{"n_layer": 11, "n_head": 2, "activation": "gelu", "norm_place": "pre", "rope_base": 10000.0, "extras": ["capped logits"], "init_std_up": 0.0195, "init_std_down": 0.0, "optimizer": "adamw", "beta1": 0.9, "decay_fraction": 1.0, "decay_shape": "linear", "final_lr_fraction": 0.0}
MLP neurons of a small language model. Each row is named by its layer, matrix (up: input weights) and neuron, and shows model dimensions 0-255. Each number is 500 + 50 x the weight over its row's rms, rounded and kept within 0 to 999. Numbers have three digits each.
After each neuron's rows, "fires in" lists the words (lower case) most often at its 100 highest values on Wikipedia text that the model never trained on.

L4.up167:510478492466559579511504489535460466524490553358467481487441536472552464476474583477493454457412573487490449575541531555572501540621483405458531479516535412500475500540555467387527385510549440520409382474504533507534508567536588533518535505561442497553536490536488491480432466449475471597408510450486592509440504539550517556508527597554531436536494524540517569542404384527474526443474527507606573536491554534530517458512485544427587481459507546473565431456516515490549536517471520515518466563512618590462498419468515552535458472571532488452532521461497455469472463470524482532484445438520561657566590390445387428572437483481535508520414490501545468441490460411522502380538550490495494515464557420527504541530493513465460451482543461525408424500508521482512515444494504
fires in: "the", "in"

L6.up285:483403468482472530442497452468454523491514550491480532548580533404540520474490440501489574505535498401489465493533474613492498546590419487397568533536544483463558538572416513523427431503525418489431508512545568480487506462441495442482494490538391479570531491590511539504487472503444583487525548408519477576487454580521516501553493615627505511584499488566539601546447534493447388489429547484570414503530525502498487481566472470451546516634468536486502458472504485509498497387505456490496444575457481389552484486460548511529503582523474540559537518486474474420493454500564571494342423478488492533479482360486465420543491527536479517573477503496538446476536421465469532366545527511453545576454564470568451495545535454503499568505472509444465463471379591462461488480532555
fires in: "or", "and", "catalyst", "aphasia", "that"

L4.up654:466436466397496497433471539495506493503459526530473458482488439406461456492443514519467525437533557367317512528523499569605513508542419394466530541555555543495466403501472520551492510534479550537405473440549465511537555550489547577518493490552390400496517459518472485377538510451468546497485464443509500410506511543543449514573508543429466480541473519480533524540499455483415463528379540479549476538549521534623459363456550466499517438503555473377581532493478499476585561448532516505497396481425438538542446549524564537414452482510552486417456531482503460430461475397438505454552551452473458468490490484428579465528465507494599541584504502531467469504455519426526524472512515555472451499564505519539480479641475460490437524542499512464496467514472458509502557460484366
fires in: "an", "openmindprojects"

L8.up161:506477512562520508492526496551485540517524578485511452458502545513550520525488551524536490486509525441474423522610525509535294514541539482527348488491511518561483442443512527475494524453491504501458454548583468483492486510462543610405497504467505409568529468472500501471421486457479481554532501497557496486533516458471490547529504484455538431510492552515540549475445454522411475525450501515535471556376499563493543422555468459466562439512458590551467426564535415592612453532533460509552498469391497430452507548509462501454484551508447447493517569503571496520469475436590469551506432435469525551573629467549404521565499438555544533449518469452531575638422465505554481370498469492519597520624567510431382468556530556443450441499477448505407476470474438511518478443470512
fires in: "by", "of", "and", "as", "with"

L3.up101:557491462550462527617505491461461478457515458564550463517527403515518442518525606516431489463536468450472566554537530571515491581546488468635483554521581529487467498485457518480427452455561462442590505591593446533498434598358570532509500585479498410598488528518471586511536443464560500466508521547436508521406511560534495481442548493505471580507538560429506481568525439506426475559498602479494511522438453583532605535453500439431565451572462541442476533542563509517507502505437541568485423470536495434467417445598474590533478544482479433467532569397521481521428412442513502569483481451531461557526528521464516434537492447539517562478521495505571454523479458432549549467557443609444502507475509522530512484522586532551487524554467490546420454505434507487507569399433399
fires in: "would", "should", "did", "might", "agreed"

L3.up18:482467483472530485451473509573528476490544446435474506554531505403521520476506628468485503417534508398421454452498537554494459546435434425503441551532515464521516415552405454438448466510473503494369512456554519512518422472453470529480548544489562578514568434496455414442479540518496558447464499408465522542494459439550483568552384487506508567571494549457469537475402445461493500556442491475543429499564520476641458433570494393457522504525526528473497454477500479391446502538645449538400487513505505523507447511549472572359424527596549495469435541532422501458478487484543487524503449475484459486513537479425519457595450510582653475550441435575493526538458426461395544430501550524479450546521483540530452557568543511450461445484514503513486460529468516439468487480448428
fires in: "he", "she"

L3.up770:368510456530486538521536460466367466483510549449456529483567471525579553496430539394524520484555557488481487589524476457525518490506508374448482453558426496512429401523402416506507468470506495528409440473437598545486457492525499541493591470554405402506514455540421441468509456499454493494461479481499591423535553530534461611560500525571438545515470532421519418494466428481518550541491472445514573571395490571580418559491567579469560503452489544514604447431462515492502550462505521459547474547512513562541513460513512531524578465592566558484481492423426403500458472533502470479495430433555487614523518459509514551573495473529573563537497526523634482476366566520478551476513534492509494453529522435560530601546507497503391528519504411476520455525517500512517518499554490
fires in: "from", "the", "isbn", "at", "in"

L4.up189:461399423410476558511427493473509369491468529479492471510485406473494500501459502466521450485571438438417541572534541477548506462491445449484507569584510472533488324496419489427494475493461449516517460489499530498566417556543515504575528451524426459493552491517423466410564474417506490432467485474491497406422415474529440536480472455511512513578318516467543455579474463463487508574476524473487497461465535554595515452465476408499527499567464485425435513496509509513518516521418494483514456560510486550556399513566529602416526524470520541423447568437582429487529536471515573417559550493533483464443442530559510524534556489503503468600486522581628498456467525391485505532456480514514415498523511496478532515566523582540522522533505383486483494546384545461560542469486412
fires in: "s", "his", "rehabilitation", "its"

L3.up937:466472468539531554598603369520422525438513509511469463535438461581551499458459447427479579613541492347508413587588501499563481544509542498528497429553471519585424441499393462404469386426519570577463475539467556554526461554490576501398543477544501478513517458544450524378444491487525559557523466480429481460511482537520478470441494481526528539531534525469502521542476528476430492516460476449548552489391482596574453420440498527450534541497483516462588527516565491484501514561454547535552481462465488438520451399542526512455481484486516513454552579413531509441484551504481458539415432412511505503484462490516408507538474451526526487467506516447535538576471480506554558511554430479577543437504492415488494494570501622448462452522479530540428442620505495546575485442546590
fires in: "in", "on", "occupied"

L4.up463:504492451388453486447423568508493398498535549558519482515537469479501486485508543570517510549566466523494490517636480518492432516441471463510503491526530537519539438542519469489513508416501433565494486449491539531559551495527441538514538424416493513490586476556501539386469589413350464543531503510501505470437489584536561459542494520525403508512461512415564546509440538488461428498436563483558551508501531523490576440519516476483613472485578547430523459435548560454603530463477489450499370526407513477505583552492562467534488469582584498471545522496460519450511555427443525506394398436532481486467546439502529538526526538486574428509510507423449428454373520349502522446480477534476549534478487508496487504535539432502489488469598405404447418514410453506483534440573402
fires in: "the", "in"

L4.up11:497466375455590555515446446421455499487491499479501538505536490553484476464506464476439535561494529377476419554547524560537524468398513503579508558563541452508505546414484468367409353423515476509493495540516511523495469520448560506415572547515524511500566482426419556496466548526463475537486524572465484523556414531556402475470517529568514525547521504485476594521356451485480538525467606485516535599470493484504591388565471424417533430552446470521493490477533514542461409483432552578520532531511533438521446498542496556417522505477538434464572577467465429422519499526521410459459497471535425553504563488453523452472427531593470514513454504478494471540541449521467545468515405505472453452560528437541386525518483656482484447452480533533458492579500531555541481469431456
fires in: "of", "in", "for", "and"

L8.up477:469456427412616486516543519516530455454496582532504328515447496394468511439470526517545525532447501435392512451490513541522468538525404527473413506408524408475471464505465557498344492505413455485441451654583547464528540526403532531521478491578445472514494484506502628458496488337451478508387552470521487525473515435497400483552521434501466479446506494540520526524456495491428450445497580473574464491353492514516519458547420413392497490513452541479572550574544456457555550398498525589499534527464486474513465483591458539481506555476526433530534503543533459458530569445566572502505443503536504498509539459524516517535472461520531527527442547464506454496459479404483534460490496546400500551533505429471495609525546498499483529533510528530523487490448508463499547570460542
fires in: "and"

L3.up865:500463503519531510631477399492402434479523492454531549458513533408523517457505536431553424457428424522449445542552531539527524536427511503564478528577539392522437471516443465477398539449498493503408380511554579567535567533481462536463561529466460576456527500555479542564575487410522460535405450452498513504417495514483519529533400443599568488601415517548530602559461512493490453422442511478401586443525524494560536458536533475458564521470494597520551441506564545520467543514420532485523425538509676500549480523490542529508533466526526515452479563468479479456510445439554561484475431488550525584558510467418514477522467433467549480522506531552613453462478409458520492465589504572504471545462462442520427549512473521489452464472558402566459451539487538438512508459537555
fires in: "on", "towards", "of", "in"

L3.up586:369460490460540451449577465534493501487562513496478441503496468461475497505414499425518567570505483430477527552543587504555497466496401455500526530476471449535453423590470501536504464462536510586480456470472511490513470459541553469473504460647406405503478527538487511403513397475455532402472501467485519416423507549476490617506532497549540612556519564416553488594437461506504437532431491481534418558473445564572392486435454574466551499459449522377572480454528477509521566410565463532501540489544499513577413405576573573538527473527513527367448503516461483461432478476509499402511498438491480449519516444444471522494518438612575483603418546541497497489487541443468539544504461516472481435556539441491543582543547521430446514553451516531499489519505514462522568533506404
fires in: "the", "an"

L3.up135:417568511484493509528540361492468456512525540539549482511445464521442481493485534434554561494466484450424515649637522492541443387447393405545542450520408491655325477505484468542501477429547445565540510463454535501572508485503424442517513522539462498503508538493482477492506452508506430574522423483456524497521484555488460527421517490539515470531509421483538518498463488494494479525543517492510525537482458572485511390471430516460586459422559528545393436444572580544517543508535480518510548572468519440470488427525487404506456509507491418523609531474507530463494572494482428447451559534517462559421484381544487490555523393540516457571460540493488371527464498460492505538558467594459489464551470461560525486590511448458488508475545450449449428515511542399533513451532428
fires in: "in", "a", "the"

L8.up810:505525561491551516590431453518516507470478564416557430553525565564558408544511504503562522503509427543520475550573544470545404490410533454465363479541516469513407399419493518419559497458456452514450486549526518530493460568485528509437543526438546484450531528486490418479494447443529463570518574485503440459550564578489416525522493495514525497497427520463496462542449509497492516486476539474535548553473446456398576536571499449568550433553518466541514455563534429472543395495460434461513471418447508476410508530488519582533410600562583455416613655394522467524526620527513538451466439571417556497452591511551564474469494502475464513515518513609499563528464439562530499485511504463489507575514541499472487514480495475490491384479612492525402440523574531535545505484502445
fires in: "of", "joined", "to", "as", "form"

L3.up261:516497541530504531561556509472426508493464538472476498493570505531554475450513634459500591551496552458433498568605547423540505556563418472435549500542483380546460499556442557474406504419549557453470513524495528460547486524417475466528506548496483435509519473511469503407435413532445560547518492504453461510458466551534452564515477542513451534618473517530515513567511453477475465536456544471571547514474537587509469456525446537435573481479566415425459546493587472536489522492533502537520540509433435480527443470515475504565501476483488443513465492553474566429460454370563441471517504500508396490476547502426408506575347407540549604479489534533491494499490446481535568528580434659431418446495573501562478483594600560475445517523519487481408421578525499467561560431526495
fires in: "to", "may", "should", "not", "must"

L3.up1012:501441553481550562533506347514488531483557553416524460454552430495526542505576583451502483464444411439499481566584564612476505513501477430536438495590508474484483504508405528467488461481527377483461430552578443556510439556464521490437538623544465437528489526582525433519555467448559529551485460530477555484477497480506469489465526457505490540526455464512500583539470440510447507560471536492484420439519524473534452540521505471327580517628442534496422522520540514519527591474562498580510467479505532420472521460561542557521486467564513454437524506518481422435507470473584531502504400413552486531562571487444540520559470418600557430506477587618575518520527402445488498441516506578472548571564518498487422490556493516557454440540466487552510413532451445461532499434432478
fires in: "for", "at", "to", "of", "about", "on"

L8.up440:490499471412519575452508402561517491512491492496548540471503426520502468496427494519572525545541516463544404700583487555545422455448470448581492473527504439479458463500505483500499456456427479524515462530508496516489588525504459530473518499632508479484473420447542492453412490370403441599519505370526456442537573576489421534511547463504491433531476536535549514510409464517498407500483446509480529497499428530555546464535489480566558437468471584521508440534564512523558497510442574482514465491461530516428565504504589472555427493601523422428609567448479534496442579452550514497521429437543520531442567450421533464569473493558496510498516536442593578470405465449436481491562512552590488490519511380503492475561477518438412518534553404464419438528475483470513523524534496
fires in: "in", "into"

L8.up270:489442469491476487493547471514529463510468461498548518550481511435493496632437470438505503539552486428425487545506519527550416513506477435524490656523593465523488426542515496485546528497500553580516507444502531423477395453469517543447556483488487450591490606573485495453403351549480539483456536442519369547452495619493493604512421499464535559636529524570487537469440471474441518577536504458547425506538528586586485522490488509497548535558562490479479489496508498461567463542596413547624478521365541490505417438542473530576497522560493454460490539398499541509484479538564547441478505474425468492491522514465525471532499368545564527486526489602448463574500476494499523528610523510439452410449558538489417514491519551534494454505481546519452487551550528542466546559442438
fires in: "he", "it", "his", "first", "she"

L4.up712:481419498432497472396498538488520516502608480494496511499522527428452535518535530510491506512460442518443519459512581632408493517543497486567488622504558481516533502491489492475419507456468466496420493467614470509533569466491508490455534450555419505547540544462477524479464518499473644427439479516439523456469492501558484556538408483440590562540514551528546525547395438490558430554417553502542507541516478454533489453514518429399530482555446572449530507442472531475521505416486477451445519557551434541483431469520425590430435453552467488501512485492429463456500515499548598496570371415526483501522515462465564583526479514558624443534398499575536531485493450450340516516489460508474456524534458489547467562626577545510485484526435489593531474569417562482458504473388446
fires in: "an", "world", "another", "gymnast"

L3.up474:494506515467589535575525432519457560504491497456508429414506506508505487499479571430589495512458480397448422608576484511503486472539443574509505504627513424539388458510458555478365548460584430511456366509542521441518621581553482533399499578545432562512466606551483557485458398455450466557530513425507489501499463563483475494484480510487567490513458447546523521531417546507557449445449479489535536491426486565520406430485474483411543500478496460556482451559571533447447459443436501553501490561514560365549474449420512516523464452424420524489560516520521435524509512559537572499529451561551563587423519452497486442417567414490482561490461486543511499519448471490512519425542464520540520494438472453475437544516459476461482546367512519522503458431533586474500547478513562
fires in: "on", "with", "of", "and", "among"

L4.up543:474554537562501547448552488535494509502498498535494436513536475495490518511488542474448545528527453389439540511521555498527472553524488417545490501527567434608495422483389457490445442531547522573366395455525521528522513492527504572473477476574377414531501515512552510382453482461492636500535454539496525400490504545513492610485489546561516535485535552434539430608452493482482443572423450484543514517447413501574395421434415506460508451426535494427582470465559513455583498483458542515445477566508418521491477403518514579557473498597490553433466541397412501489433488490493505504452461506563502585502493383479484577461470430527517513473446514535548475449437510452440515528498542505517453492534483426526464480671485441473468516445512558550408440505511486546443527491467429
fires in: "an"

L3.up438:505441405516572426487393463394413448485480539441478441544583527428512528481472554540624517460509488385448545476518447481588432451540471563485483554501604526445492518488442555429487503486465405476433537519543572505486482484459560492468521503543435517485543447495499542458506432527520600529465520489498494516511397542527463470538481574431488467499496467493496562489421511496478465464492539468584478507413529447463489448627491490526535552617453433537474471459512503409490516503558546549435465440428581425443496555437542478529500615536615527470474570495442533506489456440549574503488529531451447520481548389451539443488489432506506514514463514587435479531500465476462548338430510522417535519477554485464507590566528460481469505482536528550457418487386598492387508439503466
fires in: "who", "and", "that", "i"

L8.up672:456392474459537516480430424420500487512509553451530475487575397418401475551560521538501491513499490483565506547509542469582452465512470443441548562540424405538532535506504553407452480469528456489432523469491487449482466594416608494518536532499411436523654499439519530477467438477442507515499477470481497542561449518497419469526409498449485499625451564471503499566439522493530473444490619502446459546462529594557502414536548478512530537507486513362468526468472491458527545463492506460583508538463509495423481525542548553439463528492556458475592470491499421459544455453470568526522432417527488543485533470493512433516468495486530548597443516457543491435405486412423485506418492591420466475475486409442420506523629538508495475509539453546439421570379504449542576467548478
fires in: "the", "and", "s"

L4.up440:453469455518471416552409467411491549465472551425489559469536456422484572542485516514559445451553500512403525474537596584557526473430473461524475603496496532465540508521497582480423465481511447501520421552562462478505447468465519534517571509526480582554612535466505481489510410495549555430434549513471474558434417439522458511547445457527493483562436561519509560536480422468455417457433486472445480443528451502579583440534576418440549521621402572521425507511569523541506504492545509548437442483485498484429426551432466500456513580550567390522518585488492504551503495494508570459512564479447453534469561471471537372534534490528545532522537508637485423541528497409407543401507473524419416564474447442498497506478587487501426517543543531485464494477390538451496518505460415
fires in: "who", "they", "he", "that", "which", "she"

L3.up475:517451500484497460543547410480420376486525443517631422567565506467512445488531463529552556457473506467396482571629518564513416483490521533496581497466488392462412455500499482516473535393416478525553509485556522509583560549477490489450504478460432525474499519558514582527478458477429427524519502517470533458442531663523435500450559499582550476483447444504596548549494459498474513453482465474548500496433447506497584400485505499436584394510438526446486474513592549419563482564540516481589529498499457451548549500502520456501462519587576440474489647479561464528522444521563507420501481512488483509525505424553568481441507402550529472544500536493503429463504482401503535384494375566492529489463557498571494533567477431481493443487551442463519432468552493435521523419540504
fires in: "of", "to", "and", "into", "in"

L6.up609:486460406472534547417536465544545472494450511460545423504427545519476530527501454460499514476505475419458475435574535460560515474502477548503455433477635471578406504577463563519507448502477490572383523477516499581553396478471568559530544463473473489511545513425457490441433485444468490501472494494453480515500500530552390597539318564473580504557566457441521538460435446466508530524516518497552489483509507454548553481546434501514534536540509509455530438534544508573577449539530484529518480499356483428471512586623481592408488562535535529470569571461500501465439383528505435472392596519478462541534504474505476446581433517586506498495485495481463585605440363573480517491552464528474480474531610484587405504498521574483490442516510519523465447536512490540512562459503518
fires in: "as", "she", "he", "later", "then", "her"

L8.up117:503507519437460472432486478507561572456553512411545457521528440486500531481453430480502466525627526471502528552526606578507462562465472446578545636467546509439506506475502560511573590484507489646442534564613513555485501438498512440562497535487444504422517515528516492442468502486528524489571512445477447541590440459496574442512468461463508523562549553503500510486469564495448374445408542447524394531548496465490505447458517529463535546573543547511547485540505507506577517460533521511509471465502535511471496446488538425542539547522532429437475501531461407486370506491462543508538486527497421480588560472412464497565536499574501560596481525613433395621575523481370527469557482562556396506447599527483462530550540530541482503569483488545545592483533484448529582565429465
fires in: "it", "an", "was", "one", "part", "so"

L4.up620:499412490381557477535502429452437483507476488426473466524489495450564522469526509524563458497442457486576447573648542533538531513502543494486440491549470471449525492519514452515532512299528447543472442508473520478467443488544583515517659528572534522525540525513496578452454444499522506518480419546502457474474478441503513533576461464480548511573431475493551558448459502510532536476473655488537642537492561503457570491577446451438659522518533508456462461491517503381608477518452480547518528495411559490551537509518523559528512503478507546487524521528530548563460441476542459493488366418514436492534515508475432497531504434500550478435539496497449588519428440491554514516434417483455542601407515444554499556544481561552468388485440474491494453558481493427532471475543568
fires in: "at", "by"

L4.up174:525470473539499426517458381485479502445474481542431498490627462421504517470516502451527460462517511492493561515567461496542526560474431486570476531513524584501537538512447499456469492458498512467480511554560537431480525538386580442511522601515478458565488519522468463527488482514489504470504424570497498488459560451523505503462502479524377516525548530481486581548513397476573506593475602434448566450482613516581579504525432449510593502511420545506480525518467427530516512513525523564449537573516500540553554408580427456496590520548479408482448502474530548457449512371497455593513497420520369585542542508427531504525375418511606541481572531529508507493506429430491568501570502518431383536452503468567528475628638559555447501540447494519473481588520519483499535552479477
fires in: "to", "can", "will", "may", "might"

L6.up916:440380442437584502472445533496441458460519482433547452548462469574455500511480507450549528459487450482510509462517442488537444571523468523501502496562432396476429414515507526492467546505495487537490524543491528539543437626406510476520554543561494494539498456493346511453512415421509455531425411524436529408502498521508455530603404471467549553570507486471553486523430542463559602519414510460487522578389540591567476507486490493516528497450446436409595525538532523558494484498429419521541454529462521480554508475524508458500507486537587503445477666422576422428550541502546508451498473444401498416498483541511478476439464468547545539548437551488435478479407337482540523530553492502532553470548444474497413510549544611510466407522467544489538429531513456522527495504484493
fires in: "of", "for", "joined", "from", "at", "with"

L4.up669:430451456490583478440491436441490502496467521508505493471555508460581500525445498540571559480477570502430406480541605552507528402420475448446429511471536439539462467483466510498423416455445491445437408481538502557535495483432436541521586514542424487475587486506515462515465452525395500497424589475473471523427405442539423574547498470506545508478431526549484594501488403493446487456486518470568541511407440493577611425607505482449585528477397501480542468481593560561459538435510510534486524527452480484445422543469492605452524531514535454596498541548536412489476458472546586444559475383460497539491532455453446508509451475453585473462540465638493489457528464510520515381462463524457542521584594520572428539497482489509432501511483498522450429538431423486474467472502431
fires in: "that", "and", "or", "which", "of"

L4.up935:513519432479522473455499513476497463451416476509506421577474448413485555447491528526542420400516483563412510416566625429482472560493512535465560497511465445490510560466441568524422483448468500508453463531563514519494500563510543504583570559547437631499545519445435554511508537537520551428449532548502564579468550495491459522519477498514469478596578457514493619413526437484479506475486599439532560471456457472560516432485410388478551463517498580484461516525654482425554510561530541561434502440441446447473492503470455478395462595518483467493480618503518503505502428473561505533510513391440464513591565459493553458509526486566587598480563469605435482546489494503382548441457465451462454508467474401432499526534549493461423461496568513499447478572509533496513518488458446
fires in: "she", "to", "and", "he"

L3.up846:454526508474508476569421497494480464472516498513498402501487529412419488567529466467486445476504421472505477530594467615586498524590517487516497509535474459402437608493546473440526452430532428489469433534511519428575534564473623502505520569554477546557519535574508575450551472484465584559531472465418535446483483567550523487471539617448495527509544496451555598512488524476523478520434499487489416484434512514435511501434493502551578484609523476526613466554573542406509517435504505458501421486529549457496504401458538543550455533539536530424530431429524501539501412482553521498505432494347503466541443491464443400536500465541510565532387635602493578516481467414433532541498477490448524495518527412462504492496466470428482442471515454484534437522433572467545488386577542
fires in: "not", "of", "more", "for", "few", "among"

L3.up780:422436402553542497550496452522450521508507498435528505502499450473514516458460462505626519554513555409509442571539511601518458450500471547531467525556544478476465462536428531583489445494549468456442517526567518440534467517450496502454479520454461477507489536537393554478497452476430492527524490463460501475512358456516500448512487486511518500496460436510495482575438585494503432477458490505504471500461452540557443459469498485478535573566493486476573474492454538503474517402460511557553578598518498423577367395458422521436530493449572464527460600516496369406537492434552451485480455586584552589496563449542575426482499456550509558493472483487558479548489443419479508353568465556505533425595503472485406573550513505450504486516434476437389511429392514456474645475460516
fires in: "and"

L3.up150:490485443502503536504531377514524490507459552490501449582621396472522406507495545572518559450538461482510504559569523544582439543535497439507533509494463464502474447527500552494516485425525431554469474496515502496539546457517523451538490574566458449499488485512537581445502397508559553439489481439477480472496434635554436429473520483494496524543443453565569543622496478506477389521421516504488458533444509598611521518464430446486549578498494583483506502514485528515463473545404495548546470489543441443514474417537539518565446480488596564502458542475579487488471495489543549514507455604519484487471450420536510565494538463590459545527564518543571453441531489411430487467421442694451425436475510482444541493518537541440490561560489461530512481555422601399585602426495535
fires in: "and", "s", "or"

L3.up54:513471473448575521459433440509455493486424537434458417542474453511535457557434500536451506537523593498498402520573565459644493488534547440469458475516491560503471460489534458436512454416473481585467442554558450522484438509480549656543563555542550455488499445489488478459401439578464512537528550510532486530495506464504434487522521558532476483537441441469576542465439407518518490506517516498571596531484569525512577466540407449463573418456491523494488469474557471404539503531465529551538490497519526516567513566500547568525502536463539521533600530492569518550506483506410420520411476482438427588598533465484413460493447458473492511442557479527511579527520410495554518416448470477474489630366654530615517510554465511450467463445561518446410503513527575523555543513562520
fires in: "to", "at", "her", "of", "by"

L3.up86:405525462582514548544565371480445445492497516516491529468446452529541442428445468452458461507568467455465475626581595484582532561494475469491471480527473482527485437507372467351515405405546505482417511532533490514515429509489566479505531574570521450544495447574495511418519433496509530531490458505436499498500469443552434484427514502565516553599486497453541567633468503492393419572502500485524526487450510610614481488441503485442575519522444568465439529468537495537454508509433551580493484588547490503565523444597576533470530528521422444514504496477509513448506443465493470534537451474528418610516484435495486432505515400511517523485528549556540503491506521422508524517566441516457503516498517438515493471655512593460486510529501524492410449571466518465576485373566485
fires in: "on", "can", "would", "should", "to", "could"

L3.up732:487477475441583527501438408544470376495506462559520575469493469425399541573514549499535420480526414446459522548537579583463506513536463448531440505591495466568558413540407483515453449469568440587485468500515531507489520535505513527443545533534509553553495536518515578574578429380483515453460402500581603456573406506446460475491465512485424414532402422425563438506492546494455440536542488470452453482519438491541516442448515381427540508467461522468430501518532476465505514509474519510416543592478477545559436403524482465453504571548538560550499522430514446498513485469492511461502472449514552493522399456587568499449539482561564416511396542498554424425518443417398521492450543479561485592551481425488511476572459446479478485415558495488538430477415482463515512470480505
fires in: "on", "off", "legs", "for", "live", "gogh"

L3.up654:486553462429491454484519448547468330454498478597469474466481499485507519537450542474531459511518494506465475575545495548506468463538539462490408473508451545414450442486513453508405447417583457641514406465537549493553607561546538531418509534547472569561482481551489517455544466461443430507449466464474510469532483569490443466494532498567494452501494534466629438518430545477489409444504448470446474464479459565530423500473522422425497362499443562548568413496447531447494457421525532519470484525525465468572558448505495534475531531497460575407585512453525390510494500533461495524493456480462557574537467381534574465462592399505478473503479490510567489466433570405464528507467433442481510567507471421471562531464416398472457412362534515503487510460448516475529522537507415
fires in: "on"

L8.up931:488443475432570436598504522552480409492579530456567477480425495591506460566507514411527573519496499492573542549522418581466423483512539406557454485546435451469466441587587477424514511447543492486442495513504511575516443522538527537471506578472504551512481579506428512471461589381551501548563463469472566458581554456508504531557495551566486487540517477413516536521516525505474561495427540481498532500406466501553501534485488480591546525509469551466480496571547501508546468466521463476496418473402564501538512495607560439559482493498531490359517604369529456542503409505595439537406473502488548555508602471524499468544494515529557574511475536542523526467501523540543482457517523556500623436489400436515485486563470500501478429531474382493395411485438379488562529414492465
fires in: "of", "in", "joined", "met", "for"

L8.up837:384420411546487514469543430519511513511546492483535503558507425437498515482504536467545537480532491496507514424559575500567452539562475515565539544563531442512496471526524517448478523469479547490429457492550493523491471632431572477442556461392510468517542522507449576490418456448491649498584515453495507498544459456521445454557469502509463434528478559441528564540501559506400428440483488505594447436485533590502561492532513443457577526539495456406624566451495561395497481519442603576502511503507523511470476534449495553469459591518601459426490586511455400439551434542480496530428455496484505549444519425513485520491460506463508570598455467468530449478450471408486501459509499520484511447525548345529465544490533615513520385448485371528458471537432441448459578514458507
fires in: "and", "the", "russian"

L3.up987:423489477469503560503490407521518528454557598534531497516554448530528452477485541474506492535573441502424499545602563523552527496489416483593415509527454475470443426601315516467427441435549439474428460551447495474544464533467573544459544559572386419460473539574470501475583438493522460524505442530475532426513540427519482467419560484483436506514501504429449507499529478454413528555438571475483431521527520563561531489410447537502601494526487521455531506560566497526532510442398505567502464480580468411555487414614441561491504509467523506418493442462470483450469453494523474537474435408501473566518483460568400524571489427549559604493510600460562534505502504557471532533534476542503513487484523429558532464538529606470471526485461469532515499650476545532583545462486465
fires in: "to", "would", "february", "november", "october", "september"

L3.up974:460498500438544450471481457552507449450504492410522535458426444516471438492450532471535374482410519523457434624494587567583561556444486429475447499509445504501461425490614457478529420504595459633366375508560473530549556597466574513526485506530443511471523498522421539476495467515475473559475532439549481465467416523479441495514537464453538467528452554494594468498441492496442458531474476486511578439465510518525490534529473375412480458469470505517561466619444469447420490488505564558518530535477555511559514486502602628498506461404501529424511528518530364560425448510492528539528463558530510539473540478393576508489503370485467545560420535589572545541451515550470527570481468506504576475487533515529538509504442558548485535463464416453476518507497512447540564500506506
fires in: "on", "along"

L4.up836:497463482493574483488491546471380521475596489429543483574455427520497531556496471519508460483486510543512468486534430563538452549474426434537472461472455520537413428481546500426526448468526500610464434534499496532493527503544555504447505622515443502580513478597443586521493537441487618534542447531498507458412406526474497470545517571495601522545521553484611479577532497492568502581511545482422517509415500517449453452422421472450514564566504489500566466540483485478635474552461629473572513479416541425584518511442478567502352554512545460487615542467493455572524519459481516576450532569498517474553522480491421509486536446517472542545460591538500580603497490468536536524488493558508580534507509459495422533651520519509504483433593484469455438498456486527586465520534578
fires in: "for", "of", "seedman", "chesapeake"

L4.up384:465415475425503425459499555515510491489523555390477455407509517483464429570395534484432578495539609437426436589539489549590427506469435414459464548555545488477488434492465476430508527525519448510396471460503508490589469468495497495477476543541458492552512452548515477338506464418444589548543504460401477415515504490550468544557528516533513455564485558459580494517395459471431428579423488480585518592537540506589487523553485520529535459521519476431514479455491518501517454436499522405454562616482477603504494575534606506499528464535569589408506538443441470443496470436464478415466505513490450521468478543460492467529446540550557437485469527566461538483509466426512541431446520530433455561545537412523511549534499508518470482509478437504409426513448488454479516401503379
fires in: "an", "anion"